config.yaml
head_dim: 32
d_mlp: 576
activation: "tanh_gelu"
norm: "layernorm"
norm_eps: 1e-06
positions: "learned"
qk_norm: false
parallel_block: false
init_std_o: 0.00343
lr_head: 0.00903
warmup_steps: 200
schedule: "cos"
seq_len: 512
steps: 6508
MLP neurons of a small language model. Each row is named by its layer, matrix (up: input weights; down: output weights) and neuron, and shows model dimensions 16-143. Each number is 500 + 40 x the weight over its row's rms, rounded and kept within 0 to 999. Numbers have three digits each.
After each neuron's rows, "fires after" lists the tokens most often just before its 100 highest values on Wikipedia text that the model never trained on.

L7.up42:508545534494608532590439518584547545485549541488516536467488502485506518570461534487528517524572465494480498521516398498468464481448529518543475512509471543503507475515478490472558474520565499487424461563540462465412476478506560491503532500532538400542439451444483432483495431418556506495520515521484492454439575465527526443475432524529448557491407521486462573533512460481513454483497
L7.down42:503469507510477451540472571448461550495512443520510430570457524424476558489477538501588514515541535523461428402531445536581497519545461513485498498497559551472461459559493557524443549486506429515449504506522494525513512524502471538476455440405526523469489507539501573530510526506504530478505430557501501543553456512422437493512513466511553514468510476480499395483534484462513505569516
fires after: "3", "4", " K", " s", " I", " |"

L6.up264:578557522524494491425535519524486469487464426511560462502595519454469450543533461439539502525420486510538509499487476495457447500474433415461530493484550495460537443536447583484453548447469564428499556570486500526511461487507571482467578489431559445508474500480523497582530464430509498487589491507521531557534585497501447542517526440460550546454464532442514536498509494453462486552482
L6.down264:470523495471433542585492588500520552486453515451424477520475446447558457421441525520473499509525461516504504555477487415525470496443471498489392521515496490489523507468515469499480531562481569558411491472479553524497550447488507512580455439486491516510560492535494507505526485507496504509503528521460570495485573499497469483535520535535420487492491442512532514485564412517492490524578
fires after: ".", " H", " Br", " St", "^{"

L10.up132:531453502583424499553502529517449429494486436475504531527509477474502510468537493429534526559492505496458479585445502463497476503496440505532510487542513449489528524541555518492490477446522501454511462514460513497582481563489474447494508494515525454518415508481466518482477487523465589506460502509461421438527536501526411458543556397544469576504474495468498464536458532451507541524514
L10.down132:473503471396549457566494547483444549498449536528529467512478591582486537552526445483501510496495517498438498504411475526535486542444511481468504483430489497521451485494465484486466534506527559552417551497471528500472538466476424465471550455452626525533530463479489461520490528447493543443503570465583533516557492522525483548502457558508551515496543479524534553437448437485486583446514
fires after: " The", "The", "t", "ict", "ther", "her"

L6.up362:460493551550429442472492506486497458468554548489465532498529441485543505520455458454565475574539539487460607506522531441503543524536481531495527472509595501515530451545550483493500606496471437507498500485531451471454503456511545502508490443524514575544537479532441516444518507487483485466496580488505476430429478500529524487587468477498477448487501520521433444552499516489590509524512
L6.down362:510456465566518515385475574490507506482506568439509488520471519481488492507439544484514517454454430516570497482485519477509505476512523495441491527535497440564550537444489452565512465470405484473525468572485476515494433506490507544513469485521590423412500414526543448537497465486458547484545478595503507441409461489478470494465547533514513512519514559488497485392501455455530444468553
fires after: " b", " f", " l", "B", " sp", " met"

L4.up64:562507496471511544461556500472492619529445463468443524463479486501526438537480426458435517473512548470509615526511466452494505471505501503519466474498553578451504476546491501467529458459534522532504523506582616471485488494438551487584481443424503510422541513499493424535473428470445561511528490468495490498481479408450537523560516514545471457561491463460535543464505556480533501458456
L4.down64:517558459487456472528464532446522520529491471457506528537540519536489460489593429476486550507531477471439505503499570540460459518486455448550413520434506464516519485470505438497441538466518494539469498521436465500463510539570520492456551509535506527520537491586543460443386586579440537505528502522558534529532527450508499483490506479495500441465558482496533516594490533477498588516474
fires after: " ", " |", ".", " ("

L5.up275:497504491466484483496453520563524525496527604479503447472535454547561491493540475492604595464466475524506395539561501464430525570495512420573481519516535501521527513511494454493485545457456514477481460534522492560496565544485464510530509422535521551563498437537480515523463484516451494499487461436553487476514547473512496491419489467516545523456534498515485538486465528549492422433446
L5.down275:479468457458504468556516460428487425493461413511525487492523499497454502468503468532525485580545554423462527512461513470577479569522464508510454475506467446519482477448424578488454534524595508514554498457546441477465434464576582466492533513495473556512500488464498510540547539489523543472505557532489519518552554455539471511456508486551514510528526541452470499497588518526514418475511
fires after: "ro", " col", " o", " pro", "fess", "c"

L5.up292:442525552426499479465428494515468552444482590529406450523530465453489526532523523549530518520497525493438496448493535531442563477508465571526518559516529577507505408504483491457541489509426557474495510570488486508512535468449535531496446504505512423532498549488485574565533510532496468445484379501595548560456484482497452479540522479526477512462530417470486571576471455458442463471493
L5.down292:488547444463452432499455507555510509572602511573492519507511514485382528479544451557489477523476490479434492535583512398433465456522565438513535483543457526513501570484483481526455416516523549523486435440444499492450561510488500449530526470448464535523497466534541459508550547543521557533463484485471532498525460508467545446495560568490514511449453574473496452509513520522532503520393
fires after: " D", " d", " de", "ri"

L8.up366:491522480482446588546515523486404442496545465431510426478491548552478526430486476448444499554503520478470500513429523507479474547465491485547468468508443524466591444545513433541535512467500516471495421484526558534529542529598555496503457508544495576454517494580513463454452573435469460482529502486447477568498485523460535516496441489526519560485494483490614480517459500558483585495472
L8.down366:562496504570510517499507462482568509433509591478497487492458533555524501489552537553556500495506465524495530525500435549496476560472484517523531588548486499588416527425601482519441492494487496561518494503443464513477443503506462441487570513474597518533485402414547479546515513441545489483528476509476513432445465511446490481528503451456519499535422519462495535515591499409515402468550
fires after: " M", "M", " t", " m", " G", " met"

L8.up266:509480495432480463469513491490514455525431516520483514575443423470497482480454412577533605451495493526562475486497540540470501490473524481484494498544488410496531481496446512490502551502439442450531494474493453544502505470615512432471436485447462452512548456513482501535498524552494458490477500523552561586542481515556537504461456562459449495495507505497523534481482473530595528489559
L8.down266:480470504468438466466520435436484533482496476468403498505459514464486556466455511511475490514531487538466557538601530515525530440497526506508532501475457471494505558519540554525490489468526566525500470490588502477507475486460445530551492462489619501383518421484512510539467507472565569503482440510463531497481459532539486503526511491542515486514394448458534495528475485490531543537454
fires after: " N", "\n", " the", "-", " R"

L7.up231:526486474481515514500491456505522499493579531466501531520429519484514531552508525494519518606486445550557532458501529489497493496465538481451467403527476524524519465490490494518572480470431463528486497508561520412512515468460481540498541499615515481555509460622476441562437517452405519553481538519464501592482486488516571539446511504564467569477485424541568489486506496450503459468489
L7.down231:446500595504489507503532599462527466525468480504550458481556475509592557535497444489532479503529515451440509505477424514482442477447428523453508472465502522508516538485494557449541511536505523521434586391460469505530454528426492534450478491449510505502497463443441502520524531595484460450473505540522542537550457559440507500504561456445574469506440490477453447523509433487508528489472
fires after: " J", "S", " s", "ac", " j"

L7.up153:498511525585467536496521505469510442479503425488538492463518575500487595479489457497530486503553502485546481508432447496555514446496493560540507518424549516440495506471534484515489433437494507554451400509491499470497494564526529519511478551434472539537498489470507446527448490510486433473481468436483581594472524551461531567459494522497458546477468434584505495576507482505540556479450
L7.down153:449517481414471482474490489498513481496449534512489494528527483517478526441510529537537380544444460459500528447446565491485564525501541446456575504499447478565528501560549491508517475535546443550552514448496550544509524500577494566508516497474523515461416504510604491495361491487463477502491454509547503488522490472531520531487452450554430543530542542544513519421538421455452490514510
fires after: " m", " inv", "M", " her", " in"

L10.up274:486493586515486505470501535531549481495535550524507532426507490558549450509492534457418457529497443501487553475468506511485494566473523534498449371456463461551531462498481505535506433529441559501485483504534420507468535537460501455525527515503450477523518529524530417523525566476508533522438483533452542543489462481545518571571560527526497517491477475499546466421515433480550498480502
L10.down274:476506532429519469579460511581401507496475486565476504526438527434515473550410497437536448444506566491522514503463485580493575501484493495482526447519495506516576503504515493506433519454517566568553533457467440493532471547524537467485434442376561494529484435471572531524481487491513445482471544570485472454546502512564521493475463482502511452506471514531535539514489552534429481486519
fires after: " n", " U", "U", " J", " j"

L7.up142:508514483457490496500478512471462539566494537473453538472514544494511486485467519479537494488468490468519441501582489544539594447475521500595482550568503479590538495595514502567489493508477540472525445462511516517500441497420412525570552563516472519464509541465511463534490511453495548456514502479551450437516543489488492486450476495551457485491486505471561479462509582538508492515426
L7.down142:557500513517477471486507539571488455467497442429507495535497525507536445524474524530518489497527630468526526498428448528449555490522447583521512417540511516469543538452490436488512528472490610559514534472503477577508543472542478476510507522456510429487540542438456495479485505488510475541529549492511554464470501508561525485477520467508465468520456611476544419445521518556536434413466
fires after: " o", " pro", " l", " O", " re", " p"

L5.up556:470527488605436476499539458586533476513439528461526511413532493542513540535568469571479547503481488525512467472458476494452501448466487528529509519513475530433422425462531537446545541437512500460522495477525530562465516500466553487469477509502479558385417490577411485491493429594467465537488454506465531517471406491493523463480513471474535552464555486490511508503497497458490527441491
L5.down556:460461567482543491589507470420495511508550471557550484444509482481539487479450560578517489540518476497489551466472549533478454471497565480437551504415475478524520522533486549555525442482469521477472501476484499530538512500494495569537435505498491529474485536528481544493479527528538471524497456433539492478608451521480509535531546419554582549495491501481417499424528533489553501518348
fires after: " app", "t", "ell", " t", " int", "cc"

L5.up4:457437533515493480545559536416501511486481492504485455448486528516473515467501506517535500513561485514473448570495512537512467480524427479509514403492491514485507601518575533575522564478512510434494473493519479515474539523425549406434514518515486493461473500519515515520489569505538381476480480471421499479537516469528480487459495519552493595542482524515467478503387470553480500529488
L5.down4:464513534493536567537494506493441498550440500490527431504489535498467531485485479487495505459467544423526507493569494533510569447565500450507528472450470519531446483518427527450610509506533491491458566485510486429491455520528502461457499508536465544486510586536562591527523494571481501415498535487554505454506530480496503597479477451493497555450461545542498482515491547400432475506480
fires after: " the", " The", " His", " its", "The"

L5.up508:433521550478488604508495484520517454426416532533421516467555501508568521512454507472503509471474581489517521484517500513449476483513522509470524519515455539467545516444541464481495489435543470510497462519491506495453497462528503459488477488400500549500540520479563529467544535476467472490471511560566557557467507480502557529485451469470487535531458502431543607476477559483519456506419
L5.down508:494491450535477488465429486492473563514498498519503500550521489553520464530457503460527428495451482470502512513553522476491525466496533429576432415473501499476450514562523547563493550519467491517447537513494523489502583439447482606487478438434428532559515441470510437513599527508497499506475484512500478461455515516621570472502466543519490522513439527504492542511481494551493501590517
fires after: " U", " R", " No", " O", "ur", " Dr"

L7.up566:451530520492534519555442426513474524479526531533461433511428428511520548512459532491456456479516500571533523489470505458468528559503424512611445475555546519496534542490581450536521478556414527437465465554486447486559534522542582455463427506480450546559486524517493463444482486530491517495534489542533530474487557525537438554467529496532503506498441515559529491462411500537496517486513
L7.down566:510451488490510492500537490553413433528559545522527554503542491498497523563566465452526493537499465511523474540494516527472490509560613477485500505511488503505532454496542473489557525479577430426525461524424518491510488436530486553528519566452547497463591547526459411465553474472520485508467436552454525521514474480457555479510420479508475506421492459489534496507534514500473398498461
fires after: " M", "M", " G", "id", " m", "ver"

L4.up227:484461497497493505495510518511496448505466536522522472505477426502537486402491425418501431515566514585532468538487486473464528429512497551567565493559479486474417551462466509420524567491554482525445447470497527543415518542477463500546508496568493559488506494489501553486470535499472500581506498454556536481556485493515444457473489535534487430534528562439426474445521568502482524550558
L4.down227:490504477505552531493467496562575433513477562505525561466533494469505498546504532448506592504533443545559487510518474459494588459519472487497416523452535495469554433581560447434598440580439508468526491500513499524506499541430497495482499468479538495467448491448506496469483474481484581478461507520530442568534550544468534520527404557466493546489498455502469477511545498521435512545435
fires after: " r", " inter", " t", " m", " b", "on"

L10.up190:546465575480534488486500453548544450540506498503464494500398492487513501498553432507552479500537510418523522506438544538553472481523545495433547548496440523476596547555542440464482480515431438508506441504491469455485418581443505487506515426481549474471553511532543549429495556535521456481473511583507499545509465505537489482521436502465437423517493514516498509495481559553528537539525
L10.down190:482514532522496547530480442445509450451459499453515447505487531499394496473495506468520497522458534458534495495578453486518556450475495473531489499524430553481554553513489511517489481433519577501557520490450518516566525514522554547501476464490491481480460517540538542501426536515484547503406514495528361418419482501534492513544483548552512502535514449523526573493540498482447424519481
fires after: " to", " W", " w", " St"

L4.up360:505537434427540577523460491530506523521516540597413459555492522536484514526476456432563511472536493499517469491430496423531472522512469470524510499512566543499551553513491437460502458532501533523519456530450486450466508500474513556483521509536499532566546541520475443483555510511456495429473490512563475530498466526572500487448512468427483441447536514429559518481563435509506491514518
L4.down360:461508573483625491483542448484517467460553512476496482471484543521477540518497523548480589536513483504483464482492458460526473494455531480511459516545529426485529434517544496466460487452486560527539552525506474568566474442561420482515447536474465483482522527539472488569521491432530457527525482463481457527518557427458525543504464528535491483397496472477435498549492508439468496578489
fires after: " H", " h", " was", " B", " C", " M"

L7.up420:478436509522552534545451548595538532443514515488467498401476510514556464515524508466454513468471518538531441493470449519448436453513446485462485417478495556562473497446480471535459528571464495551520465523443463518499508538461520495528512452498479467575534473523510538528526452548482541459536519496459496486433548469494477436521430588562556482503459499507478549508512527570541449511553
L7.down420:505525453539446498536577500489467465572518481521490514504489485484479508362482480533534518489505475531452577523485539521588507460466538457502521542506464434546477517479541547551455492505544510483525488466555479538489498571435491513424566484418536499465477507505424568435551545453497484544530543462549481568534454524499534514492580471486547478507473476481464544516495466477494480551502
fires after: "re", "ol", "al", "e", "u", " Gre"

L4.up447:538497523414525430474483492539533509497554478419471522517529478509483482585513525511487531549484533459459570485510518519503515488442520479499474522481497529499529510549464506487476451465484508549475561466437551486530469538442595480479427475423509502498540533525495465505496537574551535470570529448533439560503515488454522515528566481505444424520546478521527533508454486534434433596476
L4.down447:450523546471465507480501556471520537486407486541542498536518560551459489485504534464527524510526494468520500529596458537554464487519531512449548496479445414523524578487508492483538482498513449544510482542523541524480444463448449534510483450462446471542529454479561519501495506484438490477454458494498542471487583437513453475480468486501484451598503501571495435418557515469528539479572
fires after: " Ch", " ch", " p"

L4.up41:475499498515481464487491454523551514479516539536472530408497487495485516464569483557488483596475524440488639533466501429470516528493469488542482475445487541525518518529582447473473492515510448489446512471471535540522466499464556486483472437494506530476567543432562446485455501498534494541524485522482471461494456529504473519511591520448497456487492482462458541528559546531542464458476
L4.down41:470529477555548572475506431525508435511475499493530497438601500446455540501557531494607536494520518471463578465552445488465491499503541482422441469533450488526511527530536437542555501551461503537420523552522466542519556492538515494553492501482532523517474557497509500552546520460514471501518432466549508474491555499519473460466482544499467525546440556538459535541451460391545515533453
fires after: " f", " p", " sc", " eff", " inc", " in"

L5.up406:558493490496441528543507518552543522504511523448553506460483524507513515562550458459506397506480543520537509524514437496486437477502461537513544442504510542459498492497533517439503526455500540575472501621536505580547442439458536536503439490494511477528476525396455573476562456577536549473431552467513527549470488489490527519489464529559516511461458494561456588526493476485447496550462
L5.down406:460541508441436492518544503464509501444494483540496529463512416519493537476511454473509464458471472437488508463486456477506428525534501443480472500546521473521467493441443498429442491517486492521474503560520489494515442512549550471493449618472525512442559499485527476573437492515557508565537545493477478464559494473501456448495503477519652482469513555463465491473624570504618486498486
fires after: ",", ".", " m", " al", "0"

L8.up114:526524480465523477557508569574508512503503485507422494553463475473442494432451491478511534540552500506493491539529555588496523547447444575526532425554511564468469549483541474457469496502475549543501467557515465467471454516514423552479467550475408512510503488454573468486491464501500422412541461546585524486521588514507463500498510563400555544478479520459553417521513461548565518472490
L8.down114:450437571525483571503568515496474543480450486527533389533519491523520495493530444493475461564453520426545546503566468416522476478491516512498523477543540459467484374480447430509475523499520552577472486474489473544507523494424539509446568517527509551574552536507475479593500510561494572568522409486466499511484523532538515484452491555468519454542501541445504452525489497465524503478487
fires after: " G", "o", "z", "g", " F", "is"

L6.up548:419560434537535516541486490499499502520534501538511511502523528513456439569506514469505454525514521518481466513546441479529516532569403487437534494578448487506566472543496459561544536519399520493515435497549464477510512578480523452562521497506540496480502539499462484490502545506482502482474502396477534453529466514491508516576522457489413583415541496445496477492399419490533523500521
L6.down548:540462478436433462532520485495460491546559502420517523533478509503510536509517475520427545489510527515534592468505488521429493508556529486502517484464560451529493508473478522505501471544502426472475511428511498489515543462525482494454431442482485501436578533572511577492490469535532498533510497524494472504422482504473575473452503475451481409513462512567521510578530481535495571454462
fires after: " the", "1", " from", " D", " at", "2"

L12.up139:577547489407474442457579489480533479547546510475501498495547498504489538464567511536458521444531510518491475502550583507489549471499364465526530476499508514565522500418469559454489487498587537517570497570553507492502542458449457489456497513539511507555532478486509526473512552492505502482434500592459532496493572500517480509473536512402446528479530527460445482492560447483500486529499
L12.down139:517504515474518480560466545502479498542524498470489518515534529433497540468554504533540515432554479469514493489492536474392477508556522507478452451481494538496505548465491400529479492548504452492538514587488463513549542503480536450455496589449518486498435515440533501413515492466478600530496528447553491588505524522468563487517552442534493506514570471503491474493468554486538557497534
fires after: " |", ",", "-", " by", " a", " and"

L4.up186:483480519478527585513521462484515492505462507543478431480500526519540513487493513531598436493461536426540526503496462592528480485505498471498482510471460444404418506496478512533477490485515532548557524542437490518470419565468449416575520471545578538493509461464463529498497527512486481507465503623540513507462537486490449543486499447432443571457471520495476524495509541554508517524481
L4.down186:481511498478443535517422521572519641489508509558529497468455567486476514512445452487478496550512512550479450543470526472469471510491537529513510426525544490448489535517567472506531516433428517454505453497506503505529485476457462572512459436466464495536430509523499493506527501458495503474477495444507474468526519509577516483511499462511470501539459483499509482478543567532474439560469
fires after: " K", " k", "h", "K", " Sh", " S"

L5.up251:478537549447488531460583493531584495471462517503488593451502486549472515496497456517457496529511604504545558532496546449436471518488523477442486479466444523518498527501546433489495490499402505498525482548487484509473470470455468512479534525485492526525522490450576487491498547457488482503456509581532557489550508546527502471533521451449432515490542489518500547516531452395578502502435
L5.down251:470567524481491524520499526443587440523476488524517489560548487524479520463454431446492544486508479498487505511496506510461509567531528526464528539487421520465466493529527495478470543561475497474481534449581400515496525474522455550462597400502519524528561548485455551517514436495534480504520479579527544530571453540467499472558528512535509428494535485467517474500548479469545513529521
fires after: " U", " N", " v", " V", " W", " St"

L2.up551:523462492409525509521518540468545545443524484555472509519455507452547538570471492498439540545530453502461514478501491531475501462494481518547421539494447503567513452517459465560455538523482472557502589511524494522478522483531470460466482539446501526463474474442541490533489565485481458593522418509522489520534473450518528559496436558532478465573531463490527504424490514563500444461589
L2.down551:503532499594533493425533545565474564447475529499528487485497497453517560468434423532519499519553491452467531381513482499518489517495524525530562529528461448560512508431469434506533467486513539487575453560516510481539516503598477453411459494486541438518502498534602468512469499547516510517502550513503538521532515463454475498491526550506492554514552510471548500479486433488505463545496
fires after: " R", " Bl", " L", "we", " N"

L5.up291:521587474464454531464463471520528501525435510537547489497508508515436486458486479414464508457522553584526523481495497490472469580433522478542564531532500452488508523428584554490505486517497517481539465541583494546513485500566525537463496488530481511472498591463530566498465460529517536432412577489490506505484440417521455453456537523490442536527525483542532539477446518561456455481558
L5.down291:381458509500511479455442486497552527454496465479496419440481488471533450417510554558528560477538550492537464498541496528494512555517501498552508465440477437483482467502528370531494479539506479506551441441496472584410520480453565498514466542451530429442550488488530565545500519565534500520517526530468507464455561516471503559484456480504498527413523521483510507488483497542511450532523
fires after: " U", " m", " o", "em", " M", " A"

L6.up236:514456548479510458506546454490516455519527440541498462535514528498433534446470506481524426468496530470527546526454454446542430511535461467452526529542489554517512523536495559498547444431534489400473511504485486540498484463551475545469423496480464509461553520571590515536579462506522516536560449475506476537489485520519467476565439454495469536484510549490503520506493433445518489502482
L6.down236:519514468559489530502455567439459507477464582446534502438501472513531497579463484509467511545480504510513542378525489501426526535473555489522557489505522505463464523528438539501487527545471571548523539420525516468490533466535513484541514540459498565571477534493518470489435476465487523473460544433498484462504490482509515541500507503445451485549472522546420493521510513517506515474554
fires after: " B", " Cal", "al", "g", "z", " pr"

L12.up315:512480495449499461490463446543525504559534394503571491461514519447435486503501492515480445488541514506516514451500520470471502472469424403528449498567529455560554516508532501482459616466557517487530533544477453497509464587577461518568547491486564507459549402454557490535475527529476429523465544542498488485484519496479456562515523478441527444473450573521438506529527500488531458552423
L12.down315:560546454511465564518562541482490494452509567533529518511516425522516542510487483552439530551418478470528400509470465521468460521501593470495513438548577502462468489534480593526455473475483609468422554433498460550423588400489490474478535502473512568520512562549503449494452480495501538452503501526529558538489510492500409490520525566561435514452568440505526422481469497543469479546497
fires after: " h", "h", " H", " Br", " Bl"

L10.up554:525552472487499508488464447531523503549548481485522534525561548454454495538426531491440548585422496594537432508497465484433523510495500469519479484536512451556441506496594543446554485522500502504419510493550491525495490555511496494565526548486488507488512498429444525455445493507469486475497438468508463541499478395491478571427584484513551440500521509498520536496493549449531479466516
L10.down554:518461568473568492489498521468516481523550498534474567485470427542576489490527473510475461518518468498489552557507528448567498507449575491532465458526483527596492427598424487483464539490552441464540461507535476403595470475507483525404483529476511466463508512564549495542478535444543504532479471527528536511511465511479563460510458453519466478479556549482548471567501478564447539519539
fires after: "m", " f", " M", " m", " ex"

L6.up82:478444529490521453574503481483491493509417484542504502493506500497533559545478459486495532492495523469518584564528550510532485434503503455540537592438497526488567465426439492511528455445505474573502541555492441511472415554475590516532509477534513558448551496522547507504512472574550506547480517494532407503537521487485470499485471471538528463534493427541475550540490530517479498526510
L6.down82:500484499519529481470462494489504490498547453492463536530511445490542460481525495516460440563531479437464520460497491500493505567496551475545469553496465468549538563478550545568536473522551416422521484496488521522548556556461481458573462562524461514493479495489498496485487558443481475511542413557472459504487414483466511456429424542460499463432499553408427503463544503435564528525515
fires after: " New", " St", " st", "eb", " build", " ch"

L10.up152:547530465538471476465534484443519467479571487470432463466467557483570514464513472510593459529539528549480543533471489523490490474520456469478415515516508487437530431521552531437454475572492561447572514498439459489502569520507474550479552551443419499541514510507487431507505499397477545496458522423429483474516563457528520509464488472466467483478504516435492555511533442453576467441465
L10.down152:530531440511475517507500497472478427517379541513478577523513561514419505559455521460438468517559535472537487478480508497448496516512475495547565497444500490481453495552500448472457553480493488542416565513430480542505486462497539491486394475620523435541518536475504577493556480549476528481511512599540514566453497493456445581527476466499549523487536519569521531448480480499504526537477
fires after: "as", " Q", " K", " B", "un"

L10.up237:478494501615492449483470484494484465487450480492488473509510493547487493469469434526575418438504511469548493602562483469509574549515450485458514503424464574528483513541517420512521482523495486490500459601511465510501496563489378516518528515484539471524471515530388522514497514492444432455467450531435606533528477525492552530530521451523451489502505512555551546488504540496494524415515
L10.down237:492495511461496442489556504520539554566462548540446472493453499527463404455545486494421507476560461521542538475475520499546499409546535441477462539489500448486480511435534495528456520449472505415513459439425521489507447465530491587563513478491410474558478407478466519502589450500475552555491561560559411534496518453475470418451532513494479519505486502457496440496482465514495511492472
fires after: " ", "1", " S", "5", " D", " W"

L8.up463:471442565479555518529464480491496521503558622496506447455465519588503537570541473490462512453556523519458460524444433543546587425554545554519522485511473511461432566497522518473553572551520533488485444501514427484515430439459506530539529557489456431517470429557466489554575506500516500474550530529499483549501461529516447463499430472507471543483504484513462484425449432474515472444566
L8.down463:512526491494464457505483449558499445483506506525474513505504402472493478521602563471475444494550509573481458470561458566515489483465531474471444514491511506500493482507554501532488560577453520465455550531530550445503551454442523471462473501479477573496491539530501571432483412539508575465520475440509558463465571443475466480539530449507499470487483409479512414471522532521432567524483
fires after: "3", "5", "6", "8", "2", "4"

L7.up365:518504463486552499539560522472451550491553537463413521429471526499516471569440502487476468419531544429572538525495464525522508541529422448515486449506489559496458452485486439462476494471466520500497494538488543524469485466521507533474450419513539561556537477455471483472520406389540536418498530504512466490478587542485508473453525494503525509506542502528548536433521481564532503498470
L7.down365:506469518413475584491549433559470527530525508478535504433493524452509507525484612551559526493561511553540517479510507520514552485482483508475460457430444521480470443510496425535533494466463438549466556467473478486527512465465591490470493529399480548475490545443473487552514480522502467585506437523450453464513478442554426507496551540476609482536452500554495514534470466464553485475462
fires after: " h", " qu", " H", " go", " med", " W"

L4.up542:423516536472457429480496429429492536474548444510472539524477452471513489419483414391490495521489487443429570544541460465533505515524578441507444488458504520471595509540452474479529536506518475512471491543537545499503558495478532474444500491529525411482514504468473464493546514537540523486471543515560520417538580479485510447557491484563477401514527481525501463467536584531508542540448
L4.down542:530518498540435497513483466493514528545531560458465481476515462482515539529489516534572538454560412491563509529534502428553422476448509515527546464495551420452527543466544533502501470505524549478547563539510453530516446499519483480532528472419523496513406387461472481525503458452531504493504481518495578537494529514504433532535499553486514524510425518522478460442464469459483508595492
fires after: "/", " (", "-", " b", " m", " sp"

L5.up87:536498499454476499499500529476536482516461529491413484482492519495558552548540510442430568510439517459617538530464469491469470484482444472457540437531529474469577494521455502475414433526393538536551556496478498469517474433482476513559494498497492497532520435482533545545504489497497455426438512539584545598492530505549544528501481480491485494497522487478565498468517436525534432520506
L5.down87:602473454492484500504547545492515536402473499542508541469579516534558478513539510512461483467518555545490448504490494453490496535488513534520466468543436554443453522507539494492513471472448502503460542553585495512580469466469506474377515500501563561446514536484456461553531442492462459488485492539543517515517501470472514520454506461533518532525506468484499545489485535474497450496469
fires after: " J", " U", " No", " W", "S"

L6.up72:537472425492472571478490516503518573452427479522559515541534514531466463468474466479464517467536557517493492538488581455447555458506540482520436562459502502553473554514584490489481501458461493510430503536509489533482506595487427427508488503502478500463534538521476454529513603516486513563465472511492459535451538539489514460459572558481417409470463468555464520477499549543506515531554
L6.down72:445468507438505540515501539484489450595527490565423558602488462464517519528510586464606540492537495429535515509460505565470521524523484498433505518460540512438515486463535506527490487495549493465517463540450472463532611527496521461495487486441478500511494503463526547543550521541502523487528546510509560515478477534474503431496486533464490528481442478537514535538504473526446475547490
fires after: " p", " app", " P", " t", "P", " m"

L6.up475:468488511522432557484493419529515568511485391484462579486486482514544584446483459487476475471524539469602528523470458485511485435500454532495478545497487437464539497457519526510547489471513482504504453485504545509528434571448439487502548527534479524514500518474517448473519566560564455441472482545494471514515518496484457474506370446531478548468513524544557536507447545420507473519439
L6.down475:527560504505478564414455501495435576469566479463484480459446538431555604528361551556506508521496526542457541511508489464513486451467546487497471484507525568474478507418515516418488515567461487531465477438424515470518490506489462577478515462457535477494539552548416523461474512450560430503458547500543507494449489531476558436510498562536498402494492475517516452581579529459425485474524
fires after: " S", " K", " m", "k", "id"

L4.up318:482554534447527525537586469433484499485459481453529489489487543434487508500494465453477502483541508552454567536472447537461434494527520492446507451461565567469483472442448510473463548527470522519481452569518538604547476494460521485543421535515513508446479471399519468513496475590521492487482497524568490547446539529428547454469544542551522479485492554434497528525449485477560472490526
L4.down318:509428471464452546505527511518495483588509582518529538465564442492492550539497489510501482459545433492488478465478504526482518547472530470535480488519495485557532546486511487508533445495386380538520523464492513475518453543506540533497520553532444579488528521531536443513499444507447547473480490438421567521503508536541525535537500476459569461544484446547389506488490531566532506491547
fires after: "|", "0", "–", " m", "\n", "'"

L12.up337:477460400503476552477448528511477476483470474476522542522446504516465593584541527473476504497547533493483475525513511510539494474460559431498491543512489524480427633478457503542476517510446543526447550479439472502460504510449541400444515530475469486572461462558566526510530512524543406518529449532473541524560451560584490462487479434449459437495499530551525504443488564510553534536562
L12.down337:501477532426521532491444479449476476458527464519535504482526560465509421538494427484554489488555500480518477463449494485499444518528481492484505489522508579524562504525554570524504455497469507459538454509380561529562441444589536460536496479448454482478531502467518437461534493499473483531510583522512498499386499506512471590514541548558473523494421449456560492453507492507531493503511
fires after: " ", "0", "9", "2", "-", "8"